config = dict(
    num_hidden_layers=8,
    hidden_size=512,
    head_dim=64,
    positions='rope',
    bias='none',
    init_std_up=0.0177,
    lr_mult_o=4.0,
    beta1=0.95,
    max_grad_norm=2.0,
    schedule='cos',
    final_lr_fraction=0.03,
    batch_tokens=65536,
    max_seq_len=2048,
    doc_mask=True,
    max_steps=7544,
)
MLP neurons of a small language model. Each row is named by its layer, matrix (gate and up: input weights) and neuron, and shows model dimensions 16-271. Each number is 500 + 25 x the weight over its row's rms, rounded and kept within 0 to 999. Numbers have three digits each. A neuron's up and down rows have the sign that makes its largest values positive.
After each neuron's rows, "fires on" lists the tokens most often at its 100 highest values on Wikipedia text that the model never trained on.

L3.gate1815:463501498517516518450511524530523473505489532510474566484517564512506497519473472524508490501483492508464459496548501504496520485534531516511521511505468523502495486517526463452472497494512562533509511496555496499516514510533523485508491514558477499526491503501493534454512474534490465502486475529480484525521484486498508495532484524492508525512527495507516510559543475517493547535537522499496497480538508501486486552521532490512525484523473526475526462515468511498509481508474549513505561463506499505521448509487518473514520471500490498552472517519507527464491498488528513492502480550519532483520502543498464501469515542478512514488485472527500513502508488505454464532438532494474515534521498499513500515503508527479470499490512497484537538457544516451501495511496433
L3.up1815:555522517472521525513484489540524467465482565515508571497514515530478478465522503516520484536523462515505481524491473499497489512504518484569504484509529500481539485499494536516498538546486478481511470476500509523518523519475492484491492532477534497469507549498476536458482494493474541472514500503485481486491462510501503519494511501469515501475515508518476529474584473534469462470484516495456498490479480511482503504461505553464485521452499459480503456503501530487519495500532531490466518471503518459487468542482530479495454492475514488491512541484434476510518437502526427524532466472490497483477498534502531446517499500460534487476473506522531500529513488482510493510474498506528548515474498518500514507487512472484498521484507518503527498485496518521526504431498408
fires on: " |", " ", ":"

L3.gate1933:477543451512507502495497492515477504473553477501492505496483504532526504495490470499439443532501503484484520505499475473513452540516533508512538506510501507534470493545557478499495523446476493476536497489486510519482489473499492521545504543494503484512486504518525521543527519497502523492499526508517509555542471476526495483508475501534511496476484505489520514493518509502509508532524502506504508471507498498489526451505516511511474511500510468498459505532534526528522509519559512497492489514485474502496503506469490500485523508502499534528507554520519499477459562499514486480470475469531507492513507545488486512558452509480461472487510463500504467500441478493510510483465490463502479477512550523537476560470503472531487501545470514524501492525496498531556462501482470
L3.up1933:460566492499512504537475534491499519498509495487512495468552481524483554519474491470458504490493504460528528492491498488560493486513495522518493505503487529535532484549532487512534527432497472469483471528522511498485489488476505523520498498507512523516525524527472505510499515537488483568556509533505487522469510466543470477524456498484507492457464543545532496517532513510545510488533462502477483495479512487495551529525491522482519566463499522504521493554525491534504525488501539491482524520529527542503475546516527510502473509527523498524491518534522497501426514497493539496468494507548485481500534510502481490517492500481488490519530551531482486522457462511478500536446466460464524507526478503440536465468480465496519495547522526521489519477552526497480523504468506
fires on: "id", "ar", "ir", "'", "us", "–"

L3.gate786:511507516509549484471503504515523472528496512486520473511529502503466478458564465513532521578444506551531504528506514584559522514495503481541507484479493493461481479519533517521540553463521530481503452517504467483477508473522518490506497493495513523484494460514474532487495483497506471483496556488518526531493562529492522461488468505556497474491459481492493476437481529492514494491507495499498484504534524528504511517493495463487409543505528509504534523515546520517499465454501466516475506500515493522491523497496510490533486478508536482512518540480506499495510479452507484522498548484463519469523537506487492517505505483488501518494543523530453478529501517487517504477501517492495519484502440470478526481512539462489536515505490496479477513547514499471516457517483484
L3.up786:482499462515493521483505460479478482533462476560569482503560502484534482480489499493472485493474518508521473533532520518498497499498541478531470508502487511506493482480514543506460499503501482514486473519500522509537494491518522498507487501485492500459463500463489504495479524477491522553539489513505502525507512504474497463526451507520496480442494483504472520439515489415510485541540519516460503502531474509524511491494509451485487488515539526487481483507496480502514481478524529486503483516495517477481506497465505553504507519483484455532542515443553499472548450454501537529524519517529519491476522518521517455494516457493489473547488523494471495512536560491495494475485504481500551476481497471516519477494540514517502481497515487509489469496524514508525496521497526
fires on: " of", " In", ":", " &"

L3.gate349:543526521532494485510509554545529514481509461456514478552519498499477439510516487533514477541487529502509501485522509528444491493455527523512480495506500512500493477500496501540531477477492482472525509532485468458495507514500502488527517512477510480512517506462469516498522499480509509537512503487479478547459491501457526516465459466495501523501541494501536523519491490523508498539511529549482511464499494506500539472489524456488513446469477520447502551548541506492543440507520465510475553481524526515491479513508490509517480493501506590448478491563464514499486527496498499500481464505479532499510503530505505529523511508521504500490520515522483514485483539480456499522489500464475496508522516452461528513527476516484489495476492448503496510480469490518519507475408498
L3.up349:543510486474544525447533567536494503520528486536509512506462474522479501466530510512524489500507472485522472514512505540479516511456499488512485473513570483461505490497486549525519520480483529561516488539486528453441539538521497485516454505520544494475481444491495490510555506531509500516538510484529511500460518522511504496466489541481484477519523483482480534519520499482507515517469523536511490503514513474490512463526480486501526551488444498421476487501525488495516465449505479498525503517487513523487527456475472520515494507493494510439468487503507502509525453499517532486511489517525475523490496506460472508575532506526517535466529490515504489485549497509496530488529489471498551498501507491524494456464515518485517519494486481490441503487545540530538479524466482
fires on: "."

L3.gate1089:523483466482518468492480497477536476489518489499470525467521508548496514482518530482457524460508476463495497466482505518463449520499488510565509527499502506487501523515504488511524484513497504464502555498498545509543510461510467506482521499501509486503523533513492468495518513487467493485492477506498511471495475540471508498497499506478460526532481501508497496509517504495457494485522498477465537494535513508531472475533490513497469520522489461496465526484513498494478503480492531469507442496481506503490499451433519517514511486490449488464499519496527475456483516405527513517509488465494529510503484504544496541487449521497469513504507504466515535487549493543513521493499502478527551469477506498481476492497525520522516500508492488518484466484542481495493494557492487
L3.up1089:509487491474512457511526492494510493503496531500480533505457491516465513498545525483475502492502472509516502495536473452502510487486514477527466505472500485473506507492505520521469511489488466543518506533472506480501510477509516533520501490479464491498530492473479486506491496506493482494503500501523525522497535500455471490480471543493516502492498487521519523493571468492506505525486505516481553485507482474552490449495520557478457500531479525499492519460494487474484477486496543502522435452516515476542527475472492493516457522505515506485518509523524492453493484471441468506510510476497548507454504469516492498473473482470480536523543492490542521489552495530546491535493482532490459488493496481466488485495545514473505501532481484505517488486509512502542503490555527
fires on: " |", ".\n\n", "."

L3.gate1653:500502466518511473496461471526528529513518545448555518514543500463571437496496469517509485517490501510514485524510480510517515498495448500533516524480470444469520501509511489481510522466502447514539487524492506529466501523516494473475495487484485477541471488541532520518497502486507491496454578482510507470510512473494516504508478515499533470484492495500519507465505538524489502514440558494446540483539478522516478529528491509496485535523539520471456536502539513561527487495479479532522531482526479530501499466451504484493483474489523512523515511453464516506523449489465460480525512527507505499492488542492480469519510464464498491517491530492469493510496492510492509491514481498487471549478474462479479486477531526516482477508500485464516510455512487487536494493477512
L3.up1653:497511403488505501475479504488484536467520498512543563531538538513487481516512501479531521478507500449481473519498487486500505466493491491495514526451514489507478504497523516489490516507494498500489489498491522479491471495483543490479492501487512476493553480528511528456508512484523492516532543474498510440476552504482509509503471499505513472480501504461500505485510547499493519510457486523473534465526482499477446484486488472508482539519513495471507531497477526519518498497506504526501484467545511460504513511456516505504515476500488491526538473480476486490516466456508462492545531528524522518516480507496478449559465462503527487502535504506470532491498504510528502477508517505517474504481470518520509505477529476500502518485518455491508506473467503468489495477479501
fires on: " of", " and", " the", "'s", " &"

L3.gate172:525530443469502485519448483432477505513515517515446530474490522490525501466483490443477501515516519533505464497554462506474544506510470526495517484483496473543520532500492475427516521497520497494503569512518520484520494508484514520491490502536490502492497503531485462485517519468519498485511536501480531488507433528446552517492523471534508497537482486502553507466514519483567536496508489534496471519502513508476494534506540539523492508504507509510474500473536526505524551460490504491546505529514512471471481522492501515498521511507488492486480470488515518523450481486498534460479531496496475493516509480535498539520489482522483557490497452489504507522481514501516457479524543473488495529468514470514540524457501494506522501471512499461513491470527481528447490503489528
L3.up172:527496519488526494495460478507505478511509521480517456522511491489491505475440507443537516471494526492503454515526509497499459491474452504478506460498508521515512450513573514482496500500506538515526508494536497488502467538528494503518503515498491536518516519492498529456532528497492489520483526519524542453571440478511536511532497489469489515509509497495519447462508482494525545492536512539502516505494500511468464530534516497510524490491473495503506462502484509492520499467509528461475494484520499468488482505497507523485521483542498547507488500549483470508451471482535480464483521533491504472521534532478465501522496520472498535534461476461537486518494509507460503550477520518465493515488485502499492524432460464488507503491497523562492488506479529505493527467470489
fires on: "ig", "ie", "ug"

L3.gate1693:498470476509510492494523505498485489497516516495486486475530536465507470450539501503461487519485455526490469458471517505525484516492523545510531485456513510526514495514474487488503456480465530518492500484544480452551467463531533539542498524507523481500507534550477540510517512476478471453537465480504537516507485483513466501497476497471494475490546490498513525512507494500513508505487480541508500512496490509446488515497493525473492453508523490517474541477485495513504529502493452522486484480455515470529504508488515512514513473485495498501469450501480508515512496536512479511562500494501533474493518515505490458503512504477483434497480497474482463512504500513495485475479492518524512527466505469477478517522514542533474515540518537523494501492511502449559536459520489
L3.up1693:461520522521520489473514461495506507509555482507505489487497479496442536524497481516547482464490515521469501549510513496475500519487504482535471521479493515507522492482502472474553477455484559504503441474534481477513513494550484502509513494517457495495535537470472519512465500508492515470544543471495476480536500504465537476511485493549519556480497438498471522486475480530516484525525495464514519481501482452548483473500498498513512501550545534542511458467506511535478493481552481531512510505487509529492493463480530497508485492519479500521488503479508507505482531519434522534479520524458492504486468462534530548525478494502517496522527498484508538464547529479465514505468487479499450519517495519480503499468502483527500526474483513509485495515549490518503519484507508
fires on: " |", " by", ";", " at", " ", "\n\n"

L3.gate1412:469525499501469480456446524533465545526510528507489497502480492486517533481505460500494492507550522519503510499512501499513501494523493488549488483510532441511496489424497522506500493512512531494473507479456493518479511491469516509532487477526474462505530522455509541489527521530489459499503456537441494495484489470488504523473483500529477473529534517478532505473485487495517497463506474487487482516512527494501484495516521489467512511526508520473456524502519499513480500508515525501467496536447502469522497488519496481480503494542513525515543486531459525509480540546492495476509557527530534526485547519513540483538555520509497500475495534491518522515469499499532493508513516506490506542464495548488498520494468519467489512498471532514521510472492459530522444485508546
L3.up1412:453482495465472517525505522465529531501463517540527509560506507499517521513523503472470520490494509489472480522456507498536494504539519518518462505510540464493482526472533543504509545493449481490488493500504505511469474502523525521566524485522434462479506487542467521484513492516482500506496485548469466496492498555504468480518498486488526518504515507531531521499508477522482481524491541472534503506474514447521492492502518485505492453497520527493502528500540494540542487522473513511482527522486511486470491481491500564471469474496523529524542551508506508507534512466469486528483498494488504533503529536474511536499492495487550500468485489491508521513465484477516493528498472528502520523480498524516504539544519508472538477486475476510506506501465547536530481523539535
fires on: "id", " (", "qu", " Mid", " Major", "ost"

L3.gate1618:478506505494444510490550507480453476499514516481506508517496518488511524515482523467473513459493483498531514481554498511509467506458530488532479532507518518503520513456506563541523514534555517474472491487517503517497502489509464529509489504470542473522521487566500491475481495480526525516501518493503535488473491473491471472457492506510503546500510471475490525491510493487491476522521454500488466485472513471481518469545475524505494546494489502515468522492498504492487512541482499504507461489494495511501466428483548467530478517516498517478507517492499492472518489529506518529489503541532496522501499488488500531509452493490508492539451524472501507539521488511538516519493455504513517495521509481494539476487491545533518478513517486464541482567457498523497541516492497
L3.up1618:495505529482500504502496423495553474494495492501500501493475548506481493529489497491490479491487526538484486476450494513544473524518498538555542465448534498535483450553455515502499523532489508485482495514491445507530508566492528519496546479481490508497519500490460513501455530534530490546522458506522495501522500487485488535511504457525466497487536517485461512547497464504483568479541488462493507481519537454499486502538530519461510534504498506507493502516499496541516520537492484500530477545473509492539530484486497512492491509452497455498492485503501529513487493511462499464511451501524517473476468442481512529473501512490482492475542486519516526483543500530538472521487492536519475500487510491510496520524462497527496520496476491523481519514497475480579540552545448
fires on: ".\n\n", ".\"\n\n"

L3.gate9:508530560481483487517494498504501504488512496475478544530511516471503473486500458504482510508485454451469509478490494477525547499471539508501510528501493495478486482462542479484521503501495519491511518521498496478475512478532489510490493508507453495473508502466466522486492495504475496521499462507524484538501470519528514508537507507517517471522501502487493525476503501518499517510496561531479460482482481524483485510493522530508495532500467498505467499486523540501515530534499532480516508464498509582498474512498519491500503479530506526513466517550480515517446509558516528536505497518533474526514506508514564452496484492478529471482486518526507468522523493536482520483489465519457542520525522493498457556512447495516438529492497508505512509527506515495486512478521486
L3.up9:502522494491521491464532564537515521475535505479492504552504506496473536512576489464511465515499475498463482516490518517538468485465532485506511518517544521498495471507469515488511466492524473510503482508505499503476516471515461524513515472506489492462508521478537502467489498475523472476477492453540472461509499543521524479522463498515510494494474497472513535483518538559490479514511520468535520518502484488519498474544511501496480506510484478460504480537508516480524520502512540528484440501466518484512532503528510441527545485467481523517469499489433468514539533500469463452527534503502489549479520531520522477503483471560508484512499523523520524517497506481521534490477519502473446511512477539465458487526517491512472464498491523489487499516527504472519508538476483
fires on: ")", " |"

L3.gate1772:469500520541538487461479493500495514465515487492491498492479510489469509473566454461556530459492574570480459499523538472502484542551518488521487507521491541488500482507471524531498529520484514499486501514526484479521465480515525528525496475525471478512543478478480490514487467531521532471475533462466531513485466480482498545519481462500514483507479532481496458547502530538508511511482464534525515526471491509490485493468523521491508510503553491502541520480482505491518519470536484482470497495452477532533493471519478473525494459505495504452460507523468499485491469533484526474490503568500510517534495525500519569462529549526489505513529539537513458507523519470495520513448474494476528511536489491467534502493521471493497532432474470525522457517537493506483519507529524
L3.up1772:468540540520544495521499487488522503519518483492523502485505499527483490496523475507487504490528495525514498520522499516484472550498522478501471518499538528471489493532501526479523512487510489479477506511517515480497505487472531517529522442527551492471502477487455535524494506548523551498490496459530473483487495441512493503496482469520506451469488543487439492550511504476484533496483453510514545465530468496453491513525498521503499493514543512456480516548516482522501510498513516515478468524442518507540518505501542518488462503485504480443482498504482472479486468507487483529455488511485478465479496491484527515492500529506439515509554515469476499519508500463561487533469524526497444492525486447511551464520508507453531502536515477517489485529526479514551516529453522
fires on: ".\n\n", "-"

L3.gate1251:526495540521487526473452498507509504528525457497525519485472502464503504521508495471499497524489472514526533466503487489484479477482487528544498502548492491541501470494475521542493506520473488501524461497497532504470531465520504426442466470480517527502479472501449503471515460486446462506548477496536474507464509516500469491490537473462508488522484475496480532463493514537506548492475541472498486502515490493517439509467466497504470441521467449463488494494538502497495461527523473502517489494490526523501511544559514516470494497501506491538476509504487465507488465501524471515485463486517457501447501516512530519502517556510485492522495487533507485530487513475450493510557485463524518514506510500526464535488544451523478513455504508458549487469507503507481454484510517
L3.up1251:557486517500529501464505513490513472496463486499505502489482507464463500546492470498492503489506513464501570492503486490471524523475510525576484484550490512517466526522486527531485567516487505472524468479486553478509459473501476499504475465511524514465520513503476531553494465513501459489507488507534466504529505512504533496536509476562535530532495472539543533492477461538463518536518473506521546521483484502499500523506512476455492489466542478486527508490545502491516514496507499478542473468479466518530460515554463483462469496496519502503522538548444502464515503509525501503440473502480452507493470470521497502496506484506526493523498484525494547550480522480487564532539471448531498556517513500521492512484476455521486497495524497535471469460483518515506484515515475
fires on: "o", " do", " Ro", " did", "í", " does"

L3.gate1521:484488495470512497523456476507481507547485544498506502537540523511453492486497522488490538537511490462508515509487559512504468484490531497442494524555466456463543484500483453471477541481481513500515518530508452486508456512497505529520492495513488497501513513513539479479542489463454482523482520483523468546513524466508501472486462502467502499488497462490470528491496490481485503490488486450513439468479503451495484525476513503533529489502511490513510495495509497494535456489495494481490530500498517471472486512553554504511510480498518497506482471491523477449505520515531487487504499486529548510488457551484503517492538465463518466499512513550481524513478492473467471469508490539529521499488512521493521488526488529488530511497474449499489485495516466487487475485539532
L3.up1521:471488487531526522484539482543530474483530538496505479525511473483502535517493517478474568467492528526555506535491500550522498466551517528483515504525481481520508498493481499485501522526555519513482504506498519522530521424475506517572481486568504477476457476455500536470513474504495493481494481480474468499555485493505491509464525475551517499490500474501507493513480481490472487469497499514461548485463521478469479481512541487498562447508518527489523529485480486514493489489493483512492489539542492501457477491544453532534542484521502502507487533522470542489517518479495474480478496490512502493474512512508463510490513494532491510505573520462507520504485502488492490454489505513512433506509487512507442489474517532532494489495505503517507497504474519499521528496495526
fires on: " ", " to", " or"

L3.gate258:541512492518524432490515527476497516487505559494551486489511496519508499536508478504524460500478501482483520491480501530503477489513507528525482544528486531496526514512507480448474515515570479499513533489511521494495493493505495521497486490480489517480493507505515497510470498520460500496530495506476507519472484465503481479557534514467504468548543470502533486492516472495448565488507477525501495475507492509464507503471486507485524472529532496502507491531505505478508532550476442499494483533469474513545541468522488496502500533518497566490510504499479476496535466478576507488528512595493471518501511495495538465492536536501502475532546475479510497481539536478468539521530506477478546462533513483507497537499516517501509505529486472493504510496495492505477507482547538
L3.up258:546507501510524468508494526476480490485476508531475465507438508492517516509503418531466496450495512534470499468487502476512488459499484479571487499499530503520556476509519515464479494490523499529558508523545487450505503498510498483511485500521470507497498507518513494486510512503502475501505527467524468482455410487512478501529503495446444533509522490528526498560514499514493525474485477520478477524534475449487522490468495469482527478535503500527501492527488533516545522496506449507487475536520483499508487462516486486520480505493521521460540524504511475528468513515539511524489516515503493477486525488493503485489491497519477514520540494516449517469512546499454547504526471473475482519457519506516500546495517532490526499520511509525500474455489470499513519510502569
fires on: " following", ":", " under", "on", "us", " former"

L3.gate1344:480514513479492489475542476497561499520542562516509528468483536500528553541500533474458491527576501504485479499505504504505561495493489464514506477510505510514512501509509473530517486490499499496489448479482478537460498479498472498501531485483494445524531523468528509503505500499513437523474464457470520535496459446514514489468478488522526487542525489459485530481452498486519478509476465463492455512433530516518489556475510472538488522492536483533528514481479515533495513522501485538459530505479513520484490491477512501514551469534503525522499503483519488474497470534511501502505493520490489526485475520467481518471490459509470515512516509473489501512504490501556495476512492490510548490518484496463492497485492496478496498545481514514534507503471509513492540449496512
L3.up1344:457505473539463513501522512504498475484503490497503518502475510514488481497521514521476531476519490523518499548461446495518500525483492512492521460501477473509575529502453545525477492494514482527467490484489479496490494469489524464516522500509462504486458487555509552507479506472511505516502490519502499531501532510490493453467508540514462498460504540463486490453497478526500509448526475513490542473538492456511492543522524521481542483583478507535523512481437521533492533532498514507472497485509471503542519515510532491501521499470516459485505505515486527494473474527525469474459493486457505483494537510539486524485512455568491496544511483534473488534469489518525525473554480492500502535534485554501544447473483506504498475534485478449481511492483534467510559523493469
fires on: " and", ",", " &", " but", " time", " or"

L3.gate1737:510476501545451470495495517458504497536482497495497477502477540456486524504503484468492507505479483509467484486478476449463519508498467477523477479484528519545482495511547490517501485505491527462526547493538474488553486516572498497452518531509491490521495463534448495493468522515504506520524525517494493534493497485462545544459479504466510507510486471468495498482511561473514508489507520469491536533476500468509504551487493491462448504474502498464494495515491510470501526513511497531488539498521511492519451528521503467476497465529485521531479527536522480540527541534531493473500527511476484496498475442505521533513515489476545461533539481537466506519503478495500475531509496487501522493508479477474510488469469490505540500524452516526532502482535538520423517463497519
L3.up1737:474510477517469454492509471498503514483477445489502491525496551510484514505463477441509482456490500487492473516531502470450512503521518468497499473506507495526483513519539501477509520481533531485503498499529494520512531511556440448497486494507507504459485480469508519497471466511485483505495484527491544517509491478476528523506499542481523515483487513488503492487502510476515546450518537525499482504473509468505503524518516456520518474520456545512506484569460496489509548486505480533500497503494493504516498487500461436517527499502477521531494467505480548498527537466561511464510489480497434516471494503519570470498502521505488488527468492473522503525556493503494474530502491531501543506508457511486553527506474538518523485509477538515524526498526492518479521518468493
fires on: "i", "v", "iv", " ag", "av", "che"

L3.gate1903:504528533505550488557523534480492515536518485534457481489482526474534512509501570522496501489510571507496495503526460495467525504553530471486521508523495511477522460522548515501525492519497505486516475512483459519483581486525498480471539468475493511537493489506480488479506510527546468479528507517499491480504522507444549528490476482492477524502488499457503493468491505536527489488483484558500523462500521477505475530501458516541566480530533518494542495473461468478467509505469482515521530469505447474564501494466511482509526463507507564525547496494522485520498480515496473490485477503561497545468475540541506527524520442474494522516510502494507513509523493486477527533528510515510501518547519485467464497470505475504459527534521497491497488494511525492490497505493496
L3.up1903:539538498482502472474466515408522525517489494491477480479482514496513514484511521480474481514506499485484447488466502487469462494540512501496511514483536498521518488501536489515512478512514481469450495480473474485489480496482478481511463514481488532422461474529483508522460491476514512495521496508522468464449557493456537480476479527485492519483502521507494491474500525517525508468503496494481470538481478501521503533493482489500474477560503509464536498499503476496512493511481527483497470505515497477540516497488517461501539519470477497528513458507492469535547477510528479549492524511540471513483467490503499520462486484447511494496522464532513460486489502521460487496506493529511458524477494470497455512523478502512499486484520519527523442531479488505464542539472525
fires on: " Q", " E", "us", "i", "v", "vi"

L3.gate1855:477534506544522499477417502495486531498509476523492490500537512487479504478477488493497516485493515490490483506490522440536515537505496466502479509504436502459512495500500501488492519508508476487490510493515498489514471499494470501553486513516533496495467518490475464563531496540450491487501495522513457507526514461526467517513500500496516492486480468500506466470537517502513531508482525457491461522494530428489489445506487517463530470446553507495457477577483548513513491492515514501465512539492516489538498518516535516494505508484482505521526511505503479482523483483484490518490499524470479551483502508496488524509474498544481478484460458508513518524491492513506488507502541514465509509513467479526543506491530454509536508523540492511486443493457485479499493542481523
L3.up1855:504522449505538525519441504543524518543522515512542503530537544485513470490529520506485506539546525502549532525527540485487509512523461521497502529512461529525527499468508502518511557501504534464492518535507490496532494480457471507519492456548510525484515505506505484500545541473502526493523498502449495543554496472478509505536445464491493483512517490495488488542496498500496525490522523483549469516490526478521484496493439492483510484504487526536518524494477499489478500506513518504498469511521502502531485472495529482468477549536491507494538553511501494537485482501529483494487499446471541540504484507490512494533525457507474533481532503474521513505516481483459516517507489500470515479503474547526466512459483487458495562492517481518477488484474517495442498565492554
fires on: "ang", "k", "ar", "aw", "ir", "ul"

L3.gate1761:551509515464498475509533518476517541509521475497473460490501518495507493509483466510515493489520518481507516529474506500493523502474507550478502468483502480514490459475477486482499513525494508504492477494455504442476458522519514492495498514540494528498477550441530518498528457498465485497570530542494515514481485489496441515485536501436478474483490492507532530495498521510529469503483488543522519509486489514518537500514523478500552547501447529468484521527493507573522515457553496462523523465528529562519531478530480517464522501457531507503538512512484511515526516533486508455512468519545481464484505468468485543507541471517487549475490482491501475480484480481481481534536499495488511472513507525508526489518484498560507527471530482501495526493513491519523472506516504
L3.up1761:514439479470542501458515502428503468493475524480501531482466472483494511476492537487475513480541482524487510513490529487518496489478515494496478543478531477525481489519462514473450518490480514466483463510468530499459467525502487502459457475488524549489501534500466508483514490466493485500537480516520533518501529517484498477456498527508534459521481477498482544558494492489528493494454455509507486511460507497491535492530527510507525510518467514490484470530461489485499538477518478512495513533512551522465569527489511467501542488502466449463476474505539534528570483449531453497494427481535498509505518489504496493505496453500459505446522494510480512543474504502509512512459501542514499476490499494530504516483540473478478486510490494499495517488505521501479488487503470
fires on: "."

L3.gate1260:509533513480530480484482563530520536479493518478533445513525520482507481486507506456481491489483547525514517537509532458526456503479524555492486483503492449464455504503511491514499496519496527494492503505512492498538460495513533513496512517499519474485505482474566489480513510487488475453519500504485502520510523500526527534508469484486447581489507507489469529444534500476459477495484504478517518470469479470472506489500526541534564512499501478505523520508552512482516531473503491517503514474543484512509500524486504511496548533509469518519521516480536556489504516521510558499518516533507511543501489504474532512492529508513523526539509535507527491490473535434510461467465465512528481467465500483483472538491567504533537479494496476506517478538506477484508514525436501
L3.up1260:485520488497495502540520525502500509488495499488516529498502481501501496483511506504487522489497507492526466458460527518509487507511516505501491510522483484493479508462517498499490512512524490475500509463510503518567512488554473485522508481492510523537504519526490478529539549467500542506547500550526447498535482514506520490530531468507455534532485494546532481479479510478455505420527451504508533504466505503506505539493538519526544479466511493507503489496503497500484501434469521508485476536490510481491493493523533416492483503486514511480498486477467506483546503486496460474515467507526534483502459500519543502518512452492529498523505502508503573509509511539499542490480508524499472499433489544502506527477490492535505517479485488493443491488510494490535520485479459
fires on: " ", "nd", "–", "ut", "ind"

L3.gate1026:514522515527518480478509554519477486460496489521459521506530500476439501485490483514500497455497539517511463511470489499522503528447490515565504525479464463500452510503509511476461469475468548539528502491468499509482518474528534471482486513487502508505511516482504522486490515475434461485498500476464500504507503517453457522479515509504509471540524506514509493509493504439492503485480526520515470518500490506515478524509482499548479505495468506510494496505507515531531493522526540517478496500490483490490477539505506549471545482502478492500513540489582508498493470514453493463517487531569519521547497492530467509505503480520513507487494455485498470513505493460487527496521503539489456473496497502504464499465512501506505478536533528483421516477529525507552511512517469
L3.up1026:497529508475483512445516532507525519475501485498518517529502478513489501489507513504498458474498506444481484502470505479469473523534464507513504504479529480505533453505502523493491473478448505498501498485502544517509532547533523516498469504470480519526527516500500485505506475452495506510497533491452492480533462478511471489476493513468463527482496470545471492533513512507555476502531481543484501467537467473485500493511502499480472490493459492552469469532500516484480504488525516530454504538497514520478532486521501482547488481498511532468482504504493524522505526519526514483521472523464497467533500499502546510519520475539505498521491484510466498483522535458496538519493434527496490492502507496461545493477526510507519534478532493456504540543478486502503494526519477
fires on: ".", ",", " "

L3.gate1421:488511454518522507485490496495494530532501522504501532511514538489502453509506501511503502509472520513475549493580468511502480524558518520463495524463486461480502469518493480507446492520512450496522488510564502513479478511501527500482490508487479517512457470511543494508513474500494512441514523489473473489495451520493481518515484487463522511504565488491486505473514508496500498506507494508500501483500435532493521515504506447499520496500524538496514483511492440504514478493500466513518451489489491499507490511507480536489519512494520486491488479476510509507490480551503562502477498488509541507520477477497534509500488476516475529480475524549497433460463544525491438522517515498510490520489472524487489457466515486498464486510565495514525538457488531508487493464459496
L3.up1421:473502487499497512516501522465489539491498493543522539531474496531479485508509543454550510534449481537470505491484469530530444536552484465490446516487517523479521468493517488500495496499498475520535533524511483517483458521519470500512537512471506518485538494527511475505520485497493525453496524499498499498486501469481459514509501537474494479519449506507472522518488489500541505503445475453534521532524438477476511518503504494537510497486513514490500452504497461484517490508522535540489502516503542519503478540522492496466510545499507484501491504528518547535477520521457536475512421526501495513503509507493532492502508502468462470464513468509504493491474525527454489495506510507517527495526465507502474501536460501499490516523542515481508547484481487512479474498481519
fires on: " most", " other", " various", " some", " Some", " Most"

L3.gate60:503481480489460438461499485531523498513511456495515505508485534510493485511504525485511495469533521506517502521552530501489542470483523474488470495535449450474536499473516485472499493486521448516527523495488518515545463485537518492464502501505489529480535495503520525483528484475458521491499501464485500517547534485481436490538481479499493457491500476507556480472488519547481497527491517493494507507491460514525518496478522505504468517487461491521509477515530468451494523520512519520549454517489458503457490483514480509498500502509485496534507477530509482505523478483556500499468472510535483533493522463483456508552492518486530537485502491482450458448476468446554517565524517517517463486505481513497499486509466481480524492498518474528519522489539500524479515483476499
L3.up60:512483481508499504481446496473467500509513478514508523521511480490480488449516468473518563510556508467457536476520491526530534472523423484502494495501526489539488483512506446453487554518479502497506495515511519482494445512524483532473542511469511490515488437494497532488507464474490465518479477472481431533504471448492456524533501467451534471517472497504520476484534506492513529520490506513495480504524489508495528483476465518492513491502473487489532473524537459472495492462492496465508474496517439481471484486490469474482505450549489500529502446535501466471489478514481499506499503508488528496471557498511521497543485519545466503477504474550478510477465523456487475462551481527512527497462480494516468470463457478488523529515474502523472494534501484510490504503521482
fires on: "ing", "ab", "ig", "ar"

L3.gate383:541503521478485480443510523481472486452503488492464511492495478530516512477515506477500458490526524509466489510491490520523500492508512539474525478524476450523499500498510510494512487484473512461483493475512499518450466498520500523522506484494507510510493447506510470467484488518469532513481517514484513485490468473486551502513493461539467467510577518462475469519484501478514518489498503506513478542517486473493524476504508470509530497525477494488461488491506479511485515483519457462486474468523557489491463535541506483466458489471502480523489476491502460525515439471571501494516468494484482538549507519490507501465520494481544509550496465498495539500502466497499478536425527483479492475526505486468538467519503523535558515505556505504473507497496496468472499510472501
L3.up383:554537498546486455483473495485416493498481484437478505478503515468529478473478499495515479480525523511479521509471482491491460539499505500500498512505480500499550475524490473454488487546495493538471490569480511477464533512541525517536495498490496432494499496514515484508487518516504538533564503506452505511478485517470516531531462518521501496512508477491506436490530529461533526487486503478508519483494487498569471495499492502505472477519480508494513524489509510478489501474479499464491495469503502457502521480454488559487514456492513503487476495482531496464464505465521487463485477443484497477517488482447497502479494521478503490507459456501502435473487500470501460509508478502505475583476488508491495509485499496494531493504520477481517500492492469470499474463457484
fires on: "g", "aug", "ok", "ug", " (", "og"